Weights of a small transformer language model.
Size: width 320, 5 heads of 64, MLP 640 SwiGLU, vocabulary 8192, 15.5M parameters.
Architecture: rotary positions, no biases in attention or MLP, untied embeddings.
MLP neurons of a small language model. Each row is named by its layer, matrix (down: output weights) and neuron, and shows model dimensions 80-207. Each number is 200 + 30 x the weight over its row's rms, rounded and kept within 0 to 999. A neuron's up and down rows have the sign that makes its largest values positive.
After each neuron's rows, "fires before" lists the tokens most often just after its 100 highest values on Wikipedia text that the model never trained on.

L2.down553,201,227,177,198,256,183,213,245,197,183,200,246,180,211,229,210,251,147,251,175,184,175,145,216,179,218,213,226,274,213,240,187,153,198,193,205,183,151,214,235,183,207,136,151,170,187,149,139,198,132,144,205,188,220,216,180,201,251,170,213,251,133,188,212,206,220,200,187,159,280,250,187,176,207,169,174,269,204,183,222,175,182,191,201,195,167,204,196,200,212,254,169,168,312,145,161,193,145,259,167,194,195,189,249,178,199,201,210,185,173,247,203,229,159,171,214,264,190,229,250,197,229,214,218,197,189,208,154
fires before: " the", " his", " this", " a", "-", " her"

L2.down316,223,227,222,211,184,200,202,203,205,192,173,180,168,215,208,188,230,203,137,172,227,235,175,195,200,236,207,160,192,233,213,189,222,226,231,215,228,212,215,210,198,223,268,201,223,252,203,212,208,215,201,234,210,198,204,200,205,176,220,242,253,187,221,203,232,212,194,247,158,222,218,181,187,203,207,172,174,149,207,145,170,192,208,238,151,194,264,205,210,264,208,178,126,249,203,207,150,254,178,249,238,215,244,181,189,178,191,221,215,221,208,160,181,235,191,256,191,195,232,238,211,232,219,233,256,183,183,184
fires before: " |", " (", ")", "^"

L4.down440,180,187,233,176,145,146,190,192,212,192,157,167,218,167,191,195,263,200,162,195,201,163,202,216,221,201,234,174,211,233,147,200,196,214,206,200,230,228,164,212,225,161,205,226,157,168,200,194,193,174,176,174,230,181,233,195,250,167,169,214,195,118,191,223,199,203,190,220,197,196,177,199,180,229,188,218,230,234,199,208,195,174,230,175,187,185,175,245,165,198,170,195,145,193,219,207,227,284,212,160,175,175,235,212,129,169,204,161,211,195,240,166,156,285,195,154,204,268,211,162,210,234,242,152,186,177,196,202
fires before: " a", "\n\n", " an", "="

L5.down435,195,236,202,216,221,190,194,197,261,210,218,204,199,193,268,184,230,164,204,217,143,169,212,203,195,174,239,175,239,184,150,204,177,182,226,212,186,251,223,244,196,215,272,212,242,141,226,148,200,174,160,228,200,204,205,238,159,221,51,206,209,247,263,207,191,240,216,165,202,244,201,202,194,198,160,182,181,194,198,157,225,218,203,216,276,213,217,244,233,192,185,183,204,210,193,206,205,167,214,178,212,201,216,201,218,221,180,171,199,252,193,189,193,208,203,161,155,217,222,171,201,168,263,171,203,199,222,206
fires before: "\n\n", " The", " It", "\n", " In"

L2.down246,192,198,227,200,217,279,192,196,170,219,224,165,239,210,263,207,223,196,212,191,176,180,233,182,193,276,198,211,197,224,190,167,200,208,213,188,224,189,189,182,230,192,228,116,213,187,204,183,250,227,229,228,190,202,190,166,260,179,177,188,288,178,205,195,187,186,240,216,195,176,167,183,183,202,197,222,181,183,223,186,185,203,226,228,228,139,143,197,193,218,216,234,197,208,226,249,261,197,199,123,224,224,158,231,181,204,178,188,174,171,179,192,173,111,178,219,131,217,162,210,199,176,226,210,179,226,254,177
fires before: " to", "ence"

L5.down302,127,212,205,199,194,180,249,196,196,183,193,240,180,169,213,169,204,259,178,175,204,269,226,206,187,223,185,219,202,188,166,205,182,205,162,190,182,205,249,271,191,230,186,159,212,225,143,166,148,177,182,172,237,160,212,228,164,191,150,189,205,199,176,170,192,261,134,247,206,152,155,183,212,191,182,160,265,205,204,211,255,178,180,209,120,198,164,222,191,191,188,205,188,188,214,201,236,184,250,176,198,196,198,153,257,187,201,165,193,130,191,163,185,240,195,194,197,237,217,176,215,173,189,256,162,162,236,212
fires before: "s", " |", ","

L5.down429,125,135,197,203,222,228,201,221,211,226,206,215,187,232,224,189,212,259,243,201,211,205,214,183,228,180,169,242,208,185,226,191,220,161,134,269,197,162,146,233,231,172,149,247,184,197,246,176,172,205,235,176,194,167,220,207,188,208,184,224,200,125,209,171,232,200,170,244,247,144,215,196,213,179,215,182,218,208,209,237,242,199,160,169,209,223,226,213,173,171,193,218,192,212,179,176,227,238,186,177,220,165,176,191,169,222,269,170,195,182,215,223,186,206,213,209,161,187,197,194,214,220,191,239,176,150,252,196
fires before: "s", ".", " not"

L4.down300,116,228,174,195,215,216,221,213,209,157,171,180,228,240,212,212,219,194,167,206,125,226,235,196,170,171,214,228,216,237,213,183,231,225,237,205,172,185,240,190,182,205,217,195,184,205,153,265,187,192,190,169,248,220,157,233,215,252,171,189,181,184,168,180,187,230,225,200,215,142,195,257,231,195,159,177,195,190,203,149,175,194,215,223,223,218,195,245,219,176,274,204,160,184,287,215,191,195,180,212,205,198,188,226,214,187,203,179,202,149,235,180,198,239,216,195,195,172,230,192,178,166,163,197,192,183,223,209
fires before: "s", "}", "t"

L5.down401,149,152,145,190,188,165,170,183,216,201,178,248,242,206,226,203,167,196,202,191,204,246,177,219,208,182,183,216,200,170,192,163,209,179,238,218,144,217,222,213,192,208,260,296,195,180,218,192,190,211,172,195,195,199,159,243,189,173,187,182,234,203,173,178,240,176,209,227,148,234,188,186,228,163,234,179,161,184,229,168,197,139,240,156,166,215,174,232,163,252,181,178,151,169,299,255,212,243,185,209,202,206,243,190,215,232,202,193,210,182,174,188,215,216,169,232,136,213,222,184,248,207,232,235,240,263,223,217
fires before: "on", "ve", "ons", "s"

L4.down51,202,231,236,197,196,236,208,245,212,188,195,149,219,202,278,143,215,125,187,204,205,175,223,209,226,152,208,213,207,192,154,203,202,157,171,185,181,178,202,220,183,152,219,222,194,143,171,186,208,185,223,257,199,176,227,267,289,192,171,205,193,273,168,238,207,189,202,231,213,188,230,234,222,183,153,175,217,226,219,205,229,151,221,213,199,173,117,248,212,202,208,190,171,193,216,238,214,234,215,162,213,188,216,229,153,198,197,190,189,207,201,145,154,157,190,193,168,189,196,176,188,184,215,217,195,230,235,186
fires before: " a", ":", " the", " in", " an"

L5.down453,204,190,177,216,262,198,231,211,154,239,187,193,165,218,204,184,135,199,184,201,236,193,168,230,171,210,198,183,193,157,241,201,187,209,121,234,227,258,187,216,208,199,195,199,220,217,201,200,200,152,229,229,183,204,213,185,168,221,139,276,205,249,200,222,222,159,208,195,176,196,179,211,182,144,198,179,206,194,127,183,182,225,225,230,191,198,221,153,240,191,215,204,227,208,224,172,208,241,228,206,248,174,183,237,216,194,157,291,261,170,203,255,267,196,223,215,187,234,240,174,152,213,203,181,186,197,210,202
fires before: " |", "°", "."

L4.down253,203,218,230,203,165,223,158,155,162,187,254,153,189,181,224,217,186,176,194,210,152,198,164,192,190,201,231,236,173,226,216,190,188,181,172,222,203,202,224,174,183,150,173,198,194,134,185,170,245,263,227,179,178,177,211,210,239,186,232,163,230,171,168,157,198,215,202,189,182,201,194,213,155,163,195,218,247,168,151,142,210,237,157,211,191,244,174,202,213,189,232,185,164,197,203,165,230,158,176,185,181,195,201,229,185,206,166,227,181,204,203,214,191,182,238,223,138,191,242,155,205,234,216,264,188,177,176,230
fires before: "|", "-"

L2.down156,208,210,150,149,143,220,181,158,189,222,192,145,242,260,214,194,206,181,221,160,239,217,175,162,206,216,161,183,199,169,212,213,210,237,222,201,164,200,224,195,234,201,221,188,172,169,175,250,212,168,226,179,212,160,210,154,154,227,145,202,236,217,186,185,283,176,199,261,226,218,149,199,199,186,186,210,218,221,234,262,231,169,238,207,219,205,203,204,216,176,224,208,234,134,224,213,211,244,251,222,220,195,232,204,201,203,192,187,206,201,176,195,223,218,175,244,213,228,208,157,154,176,265,161,174,180,212,193
fires before: " |", ";", ".", ")"

L5.down575,199,206,157,191,226,170,212,191,251,185,257,188,218,186,168,160,248,205,231,304,214,205,217,181,235,195,162,217,202,176,174,199,199,224,171,172,207,179,189,233,203,165,164,169,178,238,139,197,187,182,114,184,185,230,207,223,161,188,118,186,194,219,189,200,213,245,214,149,167,181,180,168,232,228,175,217,235,212,163,201,209,189,240,265,220,164,224,238,191,208,207,187,216,180,205,224,199,181,179,251,186,266,225,160,230,187,212,213,193,218,229,233,217,177,214,256,235,191,230,186,201,250,169,170,264,166,229,187
fires before: "1", "5", "9", "4", "2", "6"

L4.down399,241,229,192,161,206,212,202,130,200,251,193,162,217,192,170,193,246,204,181,181,178,215,205,212,174,154,311,200,161,202,187,205,187,175,174,264,192,161,200,208,209,208,165,216,189,238,198,150,210,139,188,250,194,186,225,241,220,222,133,236,201,185,222,234,186,251,173,220,252,274,198,209,191,201,223,217,205,223,239,158,201,246,212,180,245,188,164,212,233,164,228,173,166,238,181,176,192,206,262,208,198,205,193,225,197,225,219,161,192,168,264,190,219,258,196,207,209,222,215,191,201,204,217,206,202,222,218,204
fires before: "\n\n", " The", "\n", " In"

L4.down551,173,215,199,234,198,185,188,140,209,197,218,231,147,199,198,215,158,244,199,226,200,221,221,230,188,210,145,160,217,187,225,183,222,193,190,186,182,212,162,177,188,192,187,218,219,161,143,192,172,175,172,233,176,252,150,203,206,209,106,193,162,192,141,245,152,167,244,238,232,178,221,201,180,218,220,174,222,201,210,235,218,189,197,195,197,185,209,196,195,196,200,168,219,225,206,217,205,292,214,220,199,206,177,207,226,262,187,216,288,173,233,156,210,228,166,209,179,174,162,155,231,176,223,258,212,188,183,137
fires before: "="

L5.down195,193,163,174,239,183,212,191,137,190,165,230,199,133,228,206,176,218,211,176,210,163,209,225,184,200,197,140,181,178,139,199,207,237,168,190,227,213,152,223,190,199,196,230,220,199,224,150,231,174,193,192,190,227,192,227,194,201,232,177,175,198,164,205,169,264,214,225,173,204,202,204,220,242,192,212,170,181,185,262,234,193,157,191,205,162,185,196,202,169,213,200,229,212,205,215,263,191,119,218,164,231,205,153,159,238,216,207,190,230,180,224,147,129,221,228,169,201,170,156,160,190,179,195,232,195,123,205,190
fires before: "s", ",", "\n\n", " ("

L4.down472,202,145,219,256,176,217,190,258,207,136,176,194,241,266,211,162,166,200,211,193,176,225,170,171,169,201,178,163,200,222,166,216,213,216,172,191,144,205,193,223,207,244,198,281,184,178,177,193,204,198,208,229,161,192,201,205,180,226,220,135,254,243,238,213,235,254,132,209,173,194,225,181,211,221,196,172,179,180,217,181,226,175,199,163,198,231,230,254,185,252,174,191,156,159,224,173,203,216,184,202,208,194,273,198,252,215,228,189,197,213,179,140,168,199,168,230,162,171,214,192,165,277,203,146,184,215,260,172
fires before: "on", "s", "ons", "ve", "g", "l"

L2.down164,168,192,184,208,178,215,243,197,212,188,179,219,215,236,216,151,196,182,192,219,184,195,210,230,177,216,195,237,214,241,179,195,186,157,201,168,183,211,202,159,194,197,193,199,197,216,200,190,207,220,186,220,262,230,216,188,172,212,193,211,210,194,42,204,218,201,178,166,169,172,186,220,210,150,241,181,214,178,221,186,167,173,191,241,178,214,171,245,210,176,196,203,186,246,278,149,204,252,235,214,206,167,197,206,175,205,172,161,217,199,217,207,175,226,159,172,155,214,170,194,191,213,215,208,185,212,196,199
fires before: "s", "t"

L4.down135,189,225,178,186,157,227,173,207,200,245,212,184,161,207,202,247,238,176,205,152,154,220,219,141,157,199,178,223,208,215,235,168,167,215,156,202,208,207,222,237,213,234,176,139,192,144,208,146,250,251,213,240,194,209,202,169,182,191,158,150,201,197,237,229,155,222,240,190,183,223,263,224,212,189,164,200,225,224,198,179,180,205,230,203,250,152,152,225,181,239,233,153,165,268,147,153,248,171,180,128,206,219,180,153,205,214,171,199,222,149,232,149,179,153,194,180,231,198,237,199,161,171,234,195,183,169,228,190
fires before: " in", " of", " on", " at", "ute", "s"

L5.down134,219,227,215,199,215,154,180,200,201,188,150,222,214,181,209,171,218,200,203,222,239,213,204,219,172,175,163,221,162,214,207,232,135,226,190,185,164,152,163,165,251,145,249,202,187,164,223,189,204,190,222,183,203,172,202,231,231,184,140,202,181,177,193,188,188,185,182,184,179,197,210,184,211,228,178,243,189,250,257,171,204,198,205,205,204,213,206,207,203,186,225,244,148,171,217,195,244,229,198,180,214,145,194,241,207,168,214,159,187,246,212,243,217,210,186,239,141,176,199,186,242,214,141,231,203,251,206,203
fires before: "="

L5.down494,198,227,213,189,208,197,172,191,206,241,226,186,197,221,224,202,160,190,230,214,148,228,204,167,199,234,166,185,127,169,193,207,249,194,189,200,209,160,200,159,175,196,197,234,223,150,205,197,222,178,248,175,200,162,205,175,246,175,120,171,206,198,206,136,195,203,161,190,210,180,199,228,209,193,212,270,228,192,212,233,207,197,241,209,219,208,255,225,145,172,178,207,175,269,222,162,235,280,207,214,121,208,254,180,219,184,214,186,163,170,227,195,237,170,190,214,128,182,182,102,216,220,193,192,168,166,198,218
fires before: "="

L5.down451,217,208,169,175,217,187,157,200,185,222,211,212,215,231,228,163,168,156,172,191,234,233,184,213,183,210,182,199,169,193,189,198,212,284,194,264,218,232,226,209,238,184,180,227,281,134,218,178,199,169,207,196,211,211,199,188,202,165,179,186,192,179,215,197,202,203,191,261,201,165,200,217,213,186,246,188,173,238,215,222,212,247,291,175,208,196,220,218,214,214,212,213,214,246,197,223,171,240,221,198,206,195,185,203,240,163,199,178,164,179,187,185,161,210,179,224,145,162,213,225,174,195,192,182,220,164,210,226
fires before: " (", ")", "^", " to", "/", "ad"

L5.down618,205,200,226,226,180,177,186,188,198,212,202,198,164,211,224,237,194,210,218,169,220,147,194,174,170,194,191,223,219,226,196,129,222,186,182,272,161,197,200,207,193,197,218,157,212,186,210,192,259,233,187,181,172,217,192,197,211,176,261,181,267,192,163,267,186,187,224,177,211,237,224,183,205,156,234,160,166,218,222,224,223,198,228,246,196,213,208,171,316,202,153,194,196,225,231,179,179,229,244,213,192,176,138,170,194,174,217,191,226,211,177,292,257,242,258,223,227,207,185,199,226,176,179,220,218,201,193,172
fires before: ":", " /", "\n", "E", "N"

L5.down555,241,178,242,198,222,190,237,202,212,185,211,216,190,204,269,180,235,185,205,248,197,229,201,203,274,242,245,258,239,196,183,164,175,179,207,226,191,200,198,243,239,225,167,201,168,131,247,143,185,188,179,167,234,196,183,197,189,219,179,197,193,106,207,200,219,199,179,207,212,165,252,182,238,248,239,154,204,193,152,147,209,224,255,183,210,141,233,226,213,183,156,198,168,221,216,138,254,245,150,189,224,188,251,153,202,214,182,181,170,210,153,166,162,262,242,165,187,204,250,161,156,232,182,159,203,183,197,189
fires before: "\n\n", "ing", "-", "C", "an"

L5.down245,202,214,199,244,182,186,222,231,174,182,170,208,179,208,154,213,181,183,227,201,215,197,210,169,207,128,153,210,178,239,238,220,209,178,209,178,213,195,157,159,201,188,210,205,198,159,213,195,175,185,137,217,142,195,229,253,169,145,222,144,229,228,189,124,244,209,183,197,196,211,124,220,228,180,115,188,193,188,195,172,246,198,126,189,174,190,217,196,212,170,216,136,210,224,195,208,205,195,176,162,193,142,189,236,149,191,230,139,212,151,120,194,233,220,225,219,240,208,213,181,188,199,227,225,170,199,222,190
fires before: "-", "|", ")", ":"

L5.down44,163,192,154,265,217,230,177,144,170,201,182,176,201,229,180,164,205,223,185,243,203,167,176,166,169,187,213,215,287,183,247,207,143,173,217,196,223,171,187,215,205,174,171,208,183,227,196,188,172,183,218,225,212,228,197,228,201,209,238,173,221,151,213,206,174,179,244,203,196,181,246,231,265,169,148,199,168,204,192,218,152,205,244,195,141,139,193,188,172,217,172,194,217,194,242,221,174,218,235,208,232,206,178,175,201,215,217,226,210,185,276,189,207,188,208,180,156,182,145,179,176,194,205,150,155,172,208,185
fires before: " \"", " |", "1", "9", "=", "00"

L5.down374,164,195,192,175,117,202,205,200,212,163,239,168,212,179,180,212,193,205,211,165,153,180,191,161,186,200,165,201,166,223,236,217,261,161,241,205,182,184,234,192,256,148,229,220,224,224,204,198,198,210,235,220,200,247,161,225,194,183,175,232,153,221,193,202,233,204,213,257,244,210,176,177,172,194,153,195,216,224,258,148,198,227,200,150,194,210,187,244,231,180,177,220,247,194,211,164,150,219,173,184,206,156,247,165,207,247,210,136,203,197,214,179,174,185,201,207,220,141,256,182,241,156,206,173,183,203,204,188
fires before: "="

L4.down220,212,235,170,203,172,223,170,212,251,164,175,210,179,174,198,178,160,154,112,209,196,189,200,165,207,206,149,172,190,229,199,253,156,224,207,215,223,178,186,212,188,230,223,198,196,208,292,263,152,174,230,149,230,179,201,212,188,201,185,200,235,166,185,165,187,179,214,159,208,192,225,198,205,197,216,176,177,205,133,176,193,249,170,175,193,202,223,236,157,176,236,235,223,197,172,191,190,218,213,218,272,252,248,221,156,164,222,221,258,198,217,203,219,237,225,178,197,207,183,215,250,218,194,272,192,181,181,153
fires before: " |", ":", "^", " Sel", " ("

L4.down606,217,137,206,248,187,179,212,185,218,161,154,183,154,180,198,180,207,253,199,193,276,175,213,197,252,238,236,211,172,232,169,197,203,233,232,215,224,219,210,184,205,181,194,225,198,215,194,205,119,211,207,144,230,140,175,241,166,199,105,156,245,216,188,167,155,220,214,203,222,202,235,229,196,173,177,239,206,196,205,200,231,197,230,219,196,224,212,157,189,153,235,221,170,177,218,186,148,257,209,167,160,245,198,207,164,175,207,237,189,176,185,203,175,185,192,204,140,223,198,146,249,208,194,257,204,146,199,233
fires before: " |", "%"

L2.down611,237,216,173,165,237,179,197,209,284,202,207,209,253,186,195,196,174,168,195,195,212,241,209,178,199,210,198,171,148,187,180,174,176,178,202,228,190,185,257,204,184,187,179,247,218,226,163,184,142,193,196,203,173,215,181,172,229,130,152,135,191,174,212,209,155,173,158,250,193,197,207,208,189,219,231,199,147,167,245,197,179,148,229,186,195,205,243,185,245,202,244,223,196,175,190,209,185,279,218,211,216,208,202,180,199,220,216,163,179,182,191,225,152,218,229,192,119,232,161,198,210,203,161,222,224,168,212,249
fires before: "l", "ti", "te", "ce", "ted", "ll"

L4.down47,207,171,153,170,224,212,224,222,192,207,161,180,141,151,226,182,169,191,200,191,121,261,214,232,228,245,228,157,267,219,233,202,190,223,158,200,175,169,159,198,219,215,210,202,160,226,214,190,196,218,219,164,208,255,208,210,276,303,160,251,232,236,111,201,238,233,227,179,185,175,183,230,191,211,185,198,268,213,175,230,175,207,211,190,228,188,215,209,218,216,183,165,147,288,199,193,187,268,171,202,188,184,168,223,179,204,165,179,191,242,243,193,249,213,206,178,154,163,215,260,192,245,242,156,241,198,193,237
fires before: "-"

L4.down227,209,178,209,219,206,230,175,219,184,175,245,265,191,201,194,180,174,149,187,258,214,214,128,224,221,211,205,269,190,205,252,220,162,172,205,182,231,171,201,155,224,211,219,184,151,233,161,192,145,201,192,205,159,224,232,154,195,192,202,189,148,229,196,219,225,181,156,193,217,207,162,194,206,196,240,187,219,152,203,197,217,215,186,173,171,163,230,190,221,203,192,196,198,279,225,151,220,159,265,222,227,179,174,184,179,157,233,211,214,186,161,214,229,203,181,202,222,263,196,201,192,130,285,184,142,231,148,200
fires before: "=", " War", "'"